config.yaml
num_hidden_layers: 20
hidden_size: 224
num_attention_heads: 7
num_key_value_heads: 7
head_dim: 32
intermediate_size: 576
vocab_size: 4096
hidden_act: "swiglu"
norm: "rmsnorm"
norm_place: "pre"
norm_eps: 1e-05
positions: "rope"
rope_theta: 5330.0
rope_fraction: 1.0
qk_norm: false
attn_scale: 0.177
bias: "none"
tie_word_embeddings: false
parallel_block: false
init: "uniform"
init_std_qkv: 0.0201
init_std_o: 0.00318
init_std_up: 0.0201
init_std_down: 0.00198
init_out_by_depth: true
optimizer: "muon_variant"
learning_rate: 0.00617
lr_mult_qkv: 0.4
lr_mult_o: 1.5
beta1: 0.93
lr_head: 0.00712
max_grad_norm: 0.5
warmup_steps: 200
schedule: "cos"
final_lr_fraction: 0.0
batch_tokens: 32768
max_seq_len: 512
doc_mask: true
train_tokens: 394500000
max_steps: 12040
dataset: "wikipedia_en"
MLP neurons of a small language model. Each row is named by its layer, matrix (down: output weights) and neuron, and shows model dimensions 32-127. Each number is 500 + 40 x the weight over its row's rms, rounded and kept within 0 to 999. Numbers have three digits each. A neuron's up and down rows have the sign that makes its largest values positive.
After each neuron's rows, "fires before" lists the tokens most often just after its 100 highest values on Wikipedia text that the model never trained on. A number after a token or word is its count.

L10.down318:490493485524421483478497569480480497539484423440595488505527567480462480524524535499524450510538592470513452490487534460530470458458431600479506495452442525522524492503486538517460525463553530464543501500464578521469511525500533458528541495479491538524504547549536533465520500549474458507
fires before: "0" 13, "4" 11, "7" 11, "8" 9, "3" 9, "1" 8

L14.down317:523524440539449542518516439564543543500547508529496444510503509449554501534515487516508468429544540447489387531497470492515470449523463533412484442499485449518518438430519441516464492559531493517508514564477518476539494530502484534537480514490500554535498507489492458430500533430513503544
fires before: "1" 32, "2" 19, "," 9, "0" 6, "9" 4

L14.down213:509482517449530495574550480511557471501534444440556488546508477428485492522508489563461492541453516493558472510485459461485503492541446505435481544493509514460500489428492539531474489502507504454546506490490545400543558431569482508398502523523482510423541484462497512538517410530418505469
fires before: " the" 23, " a" 13, " to" 9, " his" 8, " " 6

L10.down319:533474504446534531514487555500448419541511529550511489469436533541551520483471502581545482479475542475495512527478482486497513531395460547472461549489516487446510462486486465521472498443500523523525460476561437628493510549501489416497519489502526443493460529517541547467557505522506494502
fires before: "==" 28, "===" 12, "The" 8, "S" 5

L16.down58:492481474544400453468495552489538525447495518513488439470486497543526488484510466484507451506467490465483460512458429492514479498512499587485545537507510522541573524467511473510487444526486524452560566478502526444428465474599454522487516513464535568486447555456467533520550540486459512485
fires before: "0" 89

L10.down550:480489482485485505520471433502462454586475522549471525498463511461586521524512505521517520561514537537445475470511483462552512524529459583493409505527496491500489513641550466489489506510506525583544469528490458533548505440489511467501495532568518521512475413518537549477494445528496484539
fires before: "==" 34, "The" 10, "===" 9, "S" 5

L12.down441:473492599532475492536518543509455490563496529488524512454437464543542525504519470497498475541419525502443499494519512511524581471514418528510449523499544535468505470554481495501480486484465555551513596495474447492471506489530528417492579489491524520466475491436568529445527501461543468487
fires before: "==" 32, "===" 14, "The" 7, "=" 6, "S" 4, "In" 4

L9.down433:483462505417538518473451538491438475551538501483516499501462473495436557514540501479507490521485516510490479533434487445508448479441478519518624532529502444496460530404483566575515448469417474513509497434476474486544521507540474547476554572529472479402587504496516503532480475442471582478
fires before: " " 37, " the" 10, " (" 8, " a" 5, " to" 5

L5.down35:471455483508488461448460548501472465501513492540545508514439497518523484525549449524492464540520559505474472469484460547493507505570413512519493566474542485548506532483587465426397465488508551552533492512457454495453495472452460394480521585483526675506528445507544557475497500519489449519
fires before: "==" 27, "===" 16, "The" 10, "A" 6, "On" 4

L16.down176:508433503504565504441481501470527451545468489582381530551571466478518423457481472463502542503464563526462528480535474452447590433538530568475509459431527522422502502564452469509481602546470517542518582485536510483549456470509528491536494509521530477552497533545443473506562501572446436482
fires before: "4" 52, "3" 22, "5" 6, "2" 4

L13.down441:512534451515570509532481485511496539551495499512596514494504477498566548499484463493455488483491556434532525457481528499535470467504466563417534445483488465495471466623473495460468523463514497488407490513487470433547514553490453505477513493532511439528509481529504528482532547499568441430
fires before: "ing" 31, "ed" 29, "s" 6

L10.down529:504533503478536487499421488508492514504526395532488497506451500469536538513528510446576432507454534610543587465520480441481469572505456510478538461516546503546520456501513457532466482414452537487509531535524451511504495457467479514491472445488557501473437477535495600530509446450519514498
fires before: " |" 23, "===" 12, ":" 11, "==" 10, "=" 9, "ms" 7

L12.down237:508482584486484554553471518491498463549497533542487504516440510505532532472519477488468467528451602457555533455500526513508447472526513551492478523549448495523520485486464456509490525492494571512462445536421469469485483472510493472493476502463551562506525478487464525448531496525485445484
fires before: "0" 23, "1" 21, "2" 13, "ere" 5, "9" 5, "8" 4

L4.down33:473529538545457571514443474588494483510492513492485496423495600566419522484529497512464495454532511516523576445476504528482497498501530488509473470477476489547515601467457572472463462490547511475536502510425570509481467530469504442490428494435504594527493517538485527480522521524534468491
fires before: "1" 21, "0" 16, "2" 11, "4" 5, "8" 5

L10.down107:530548562492511501470517569527463523568453537566525482525540448525468507519482512615538554504483545465453455425460451435447511529466532477503484499426477522484464541478531461537437446569548512515541531552534468422490427564524526470533488565483502516560527497514434562449484443558519460527
fires before: "1" 47, "2" 29, "0" 10

L4.down489:553511443512486520530451459497489551464447545563519504517364514457559501503456509476463456589498523604517481508444526483438516535541542492446490580500501514505460497447558526525453523500524510496542458483442479515566495392497515518546497497446484524472498480541501481563478557472499559517
fires before: "2" 25, "0" 18, "1" 18, "4" 14, "3" 13, "5" 7

L14.down283:554542461517571500518538489522418486587560547485477504411467508494558442497537454491490445489413536517480581570496473561503507484486444550477480492526530541509529526611573532503431545516485451495524437481530472518449451539516519474486469498488479514538487554529475467518495488465557502486
fires before: "1" 26, "2" 17, " of" 10, "7" 5

L2.down423:441592511544485504531512440581468497486535491554507511464456517505475499495511531521497499457483545455507617559425516512547492543523523478484412453497433514597435574434548561579538567472507520468448458535522493500554422436511464458454522476439490555490499512543494412482541546507603513481
fires before: "1" 63, "2" 10, "a" 4

L14.down407:527562483541428481490497642480538513523529448476497512512416516542571526465522525521456535469533515480478522537487477492477520520484515530440503534519503474490511536510559479503479528454504480462476453456482427469504488421453427448521439468519527557476476440506490550438455535457453529531
fires before: " (" 52, " |" 9, ":" 6, ")\n" 5

L13.down68:543532525494488495558470522501499462487527471450555471503509531508488513505456498539438528535505506389494562447510417517544569579474511533539547492521529487539444526538514488417465427556477492434502482467478447548580522488501493467522476535503461502473481439455539502516522490560534532504
fires before: " (" 38, "^{" 10, ")\n" 6, "s" 4

L14.down176:458523504513510497549441461520592492437462483587444478499587472433549546560486522506464563439531574508509532456543485504460488514535492618427463550499517507526498498563514494506543500515535552479456495474530566488394450467511463475475536520444496513499426532552503510486486493530528388489
fires before: "0" 57, "1" 9, "2" 8, "3" 8, "4" 5, "5" 5

L3.down287:508512576490430518465432468573416512441506533471499526462467556573437462452562478514561490461534462527505571536512534557531505548516480514497477488510499469524516571469465520466517435528502542445421483552466488485524534497492518524497440512406437604487479545487505531560522529548526517450
fires before: "1" 18, "2" 12, "K" 6, "T" 5, "N" 5, "ch" 5

L4.down112:455512527457451525522557522475480489528567466474481486506490573490528528520485449549434485534551544551501511460470534473549488489570505510532455562562583483488492522537527559535470401509571493533456538571494540483536510464502484431489507506510431506510516503500527544510519532544585503566
fires before: " |" 48, " and" 6

L13.down81:427495564504497501444535452491547504517465433553483519492541516569478494538497430498425438524487544552428466463492519550522412530461557503515546562534499534477521527575538515452499510464543466479506493511456489537457554516532422533484518541482448458474491439440560533513438497519529517539
fires before: " |\n" 29, " |" 24, "0" 9, "|" 8

L9.down100:462468526463496484571489476526471462544449526549451552531447514490587514509483479508550524592468514496497478454507488527570513524505507552511462529481527476480481506552520432485466444461518557598538507515517456561562492425493545456487478503534531607514498434521530550447513496524502481511
fires before: "==" 33, "===" 10, "The" 7, "S" 5, "In" 5

L3.down66:403403526422478426411494555479446513511464568547462500422519519498561563502527459543433443458514558455481482448480570561621480531464513507452486489467496509515444523489548558429496488478561483451525461531489527514516457451484489451516519554514505470487494486504453531509424416567515548557
fires before: "===" 28, "==" 16, "====" 5, "=" 4

L2.down479:462520444524479504504480528553486497506489538549503520487465531503466526476522483480540501493552485488487464512498497614556554435579497607515486459529579500481483549415494449509440500486528491528510495493528488551534500458522494463482471496504514575499562496466487478456500497553528465509
fires before: "|" 71, "-" 13

L5.down180:485535521516483467495455573501470517540512509511482552536487532541550468463595522469500467464541503464510398498467575524516461476486485522523529458414485403452545498548526524493459483529513583498494486519442467475525500473450467470475489449517520550552509433523497529403486495493521525463
fires before: "==" 22, "The" 13, "===" 8, "A" 5, "ill" 4, "C" 4

L10.down494:484512513472461560498409515402438516516482504464599523560521444484497476464503500520523453525453540565471486490546507465555488476463460557510562466529473522529455463425553508483505521466519504450521537595502487467539508466470513551495522487508480545488511537505501413472487597418549539502
fires before: "9" 34, "0" 12, "8" 5, "an" 4

L7.down413:467492433495527531505514495454467490536509504541517529493505459490457544484538505442483530445465622402479553512571552514549554492508504535492490501473525494529481547417524485468465402496533445422525500487447467412524451452538464536511488572450483489497480500503505540516475517476499495533
fires before: " " 44, " the" 12, " Years" 4, "0" 4

L7.down551:492512478457526544450554553511479490535469464460526567535499522535490495421460489466500478559494534511468442410534538511485417518545478523471461538434515524476417457430525500539476483485496491480540456502517460529463548479484518522518502496503440504407505534464491542493480486474495501573
fires before: " " 47, " (" 15, " N" 5

L9.down256:518463514520536468505517534489447495468535493531500472495481511461540483532488523542469513477503538488522426506472587579451565505418452510520465495516558486449500486450588530490463434535533477488537499494482530472543452496484505484568490498535520590625486475486491498472495457583534429459
fires before: "==" 25, "The" 10, "In" 9, "===" 6, "B" 4

L4.down463:441545485409563501464465424417502531533470458574553496528466492516473525515483458514481542468519497530527459600512485508515461514472473562429528504526526459451507587413491536505442479487574462444467444506499511489577533550437468466488479453499545476474497492524511464532474518504433525567
fires before: "0" 20, "5" 12, "7" 10, "3" 10

L3.down507:502475500513479470480524523507429521442514400450469550563502499438464563456469517442531512514538567444440546504522523468485473500462496467502423528545444572545456557462446510480476457503607509488500480537400498452447484459483484464533446482487511597520488436461449528444476585555498426531
fires before: "=" 22, "===" 17, "==" 10, "S" 7, "Career" 4

L14.down285:514475514476504537493501422471496485491510450502500519482487473479576509470513465529501518475487605434489495473531490553491575494426501500521491507481437432518560470658510518467528441465504526498503463506539504463511521490432586579470501476458496526479507527528497469479511540468526585472
fires before: "ed" 29, "er" 11, "ing" 9, "ers" 9, "ation" 7

L2.down357:512533633506484475576481509515537468511537478487521499489459505492501586415532476438456544499463516478391498510533488520547549435566516468479463514538548479463495564477473611479527440541497473505496532501472423494472543497514478472512475456565455581523467479500576543510512483523565535541
fires before: "|" 69, "-" 16, "1" 4

L12.down128:541454520491544498486519520534509479491551480518524444512509511530524468414433505561517505434501520430521520495469508508455489479470506531521462501474530476528505500497538531465491498549515508559542503475432477484527470521480525479523480534480529440503496417505490488469529502463497506515
fires before: "1" 44, "0" 23, "2" 14, " the" 5

L3.down14:474487506455514569456476502476493441584446496535473530466438504546532543502483475532473547421529551523494525533479482527488471531454498417496453570465557440507534542435536561421479473508546571492462437561517425501485470496491465464525514523455453661550494457541485451504490552544469482513
fires before: "===" 31, "==" 18, "=" 11, "-" 5, "====" 4, "|" 4

L16.down163:513450459576456465492427450490461471565574451516523473417416550441540465541522577467518504464524535520561498498573447555497532471557449519462460472454471499565530458466461497546579463497536574546513533518480475590471559531463451536509500547531500549528410488471477542581485475564488458576
fires before: "1" 24, "2" 23, "3" 11, "4" 9, "5" 6

L3.down251:541542446551558511459514556445490451442510476467504470511455467456547579589499503456532456492516488501427479556490563440454513478466518503551479545458540467495477497455442509551482449460468505527501495512456526495501478545538461478548491489455534574516525494482521513515453535456594511490
fires before: " as" 28, "," 13, " to" 12, "The" 7, " a" 4

L2.down272:567456492492389544492531550494440557622482508529469498458487471547490528503546499495497492490428519527519472545547479554477517510442401546423510404475515488523495577507496534584483477485515481580437546506484497470540530509470513519475460508470493452540483542488464455546456472544525448519
fires before: "1" 21, "0" 20, "2" 13, "E" 5

L9.down370:507493456480480471479489516519574498515521477486466540536452435465507552510496450500478515532529534433466460460582436464479425527568452530480453501471485492459549550539504489511478505531570497514492502507434502529445501451449475464485528552554482568465467413477454493522445501447489511470
fires before: "==" 22, "=" 8, "===" 8, "The" 6, "S" 6, " S" 5

L3.down238:427408529463486518536515524520455468499512479518510509493463557505449445482521513469447516583449497480520548466524532568506535512508519487511480479529583497532495545480441531494500461480440437527524497507490473471500562561533520464453450524595556487514569437485508477494475463458555449542
fires before: "===" 15, "|" 13, "The" 8, "-" 6, "In" 5, "M" 4

L2.down192:518463466519549484452461501506453476556504520524481479502451577508474475483541572574534511538521503461514525538493528540523529538504553495510489493545512490477430556526510584486514496529524494535512490514364481546488534417493553500429458527447422598557507520460548495530567555550482501528
fires before: "1" 37, "2" 17, "8" 5, "9" 5

L13.down38:537497485424459560454493521449486525492538440507552547464487559536551470497490459483457522511560489480543479521484495508475601514476496572499465515510515510499490437411428556483462481411490437518465553435540444453482470464422467425509437463507524558518503526509482444483498464439523516473
fires before: "==\n" 19, "==\n\n" 10, " and" 8, " career" 8, " ==\n" 7

L15.down380:453474465461502512504418460541474474471503566483469513497542502446534486466477542539484426429448482462454511481543492498505524514489526543533466561464499525518515481496463439502507470461532485455560519396442550475544421522501469440505483457462492468467537625440531415441522544434493434515
fires before: "1" 26, "2" 16, "0" 8, "4" 7, "5" 5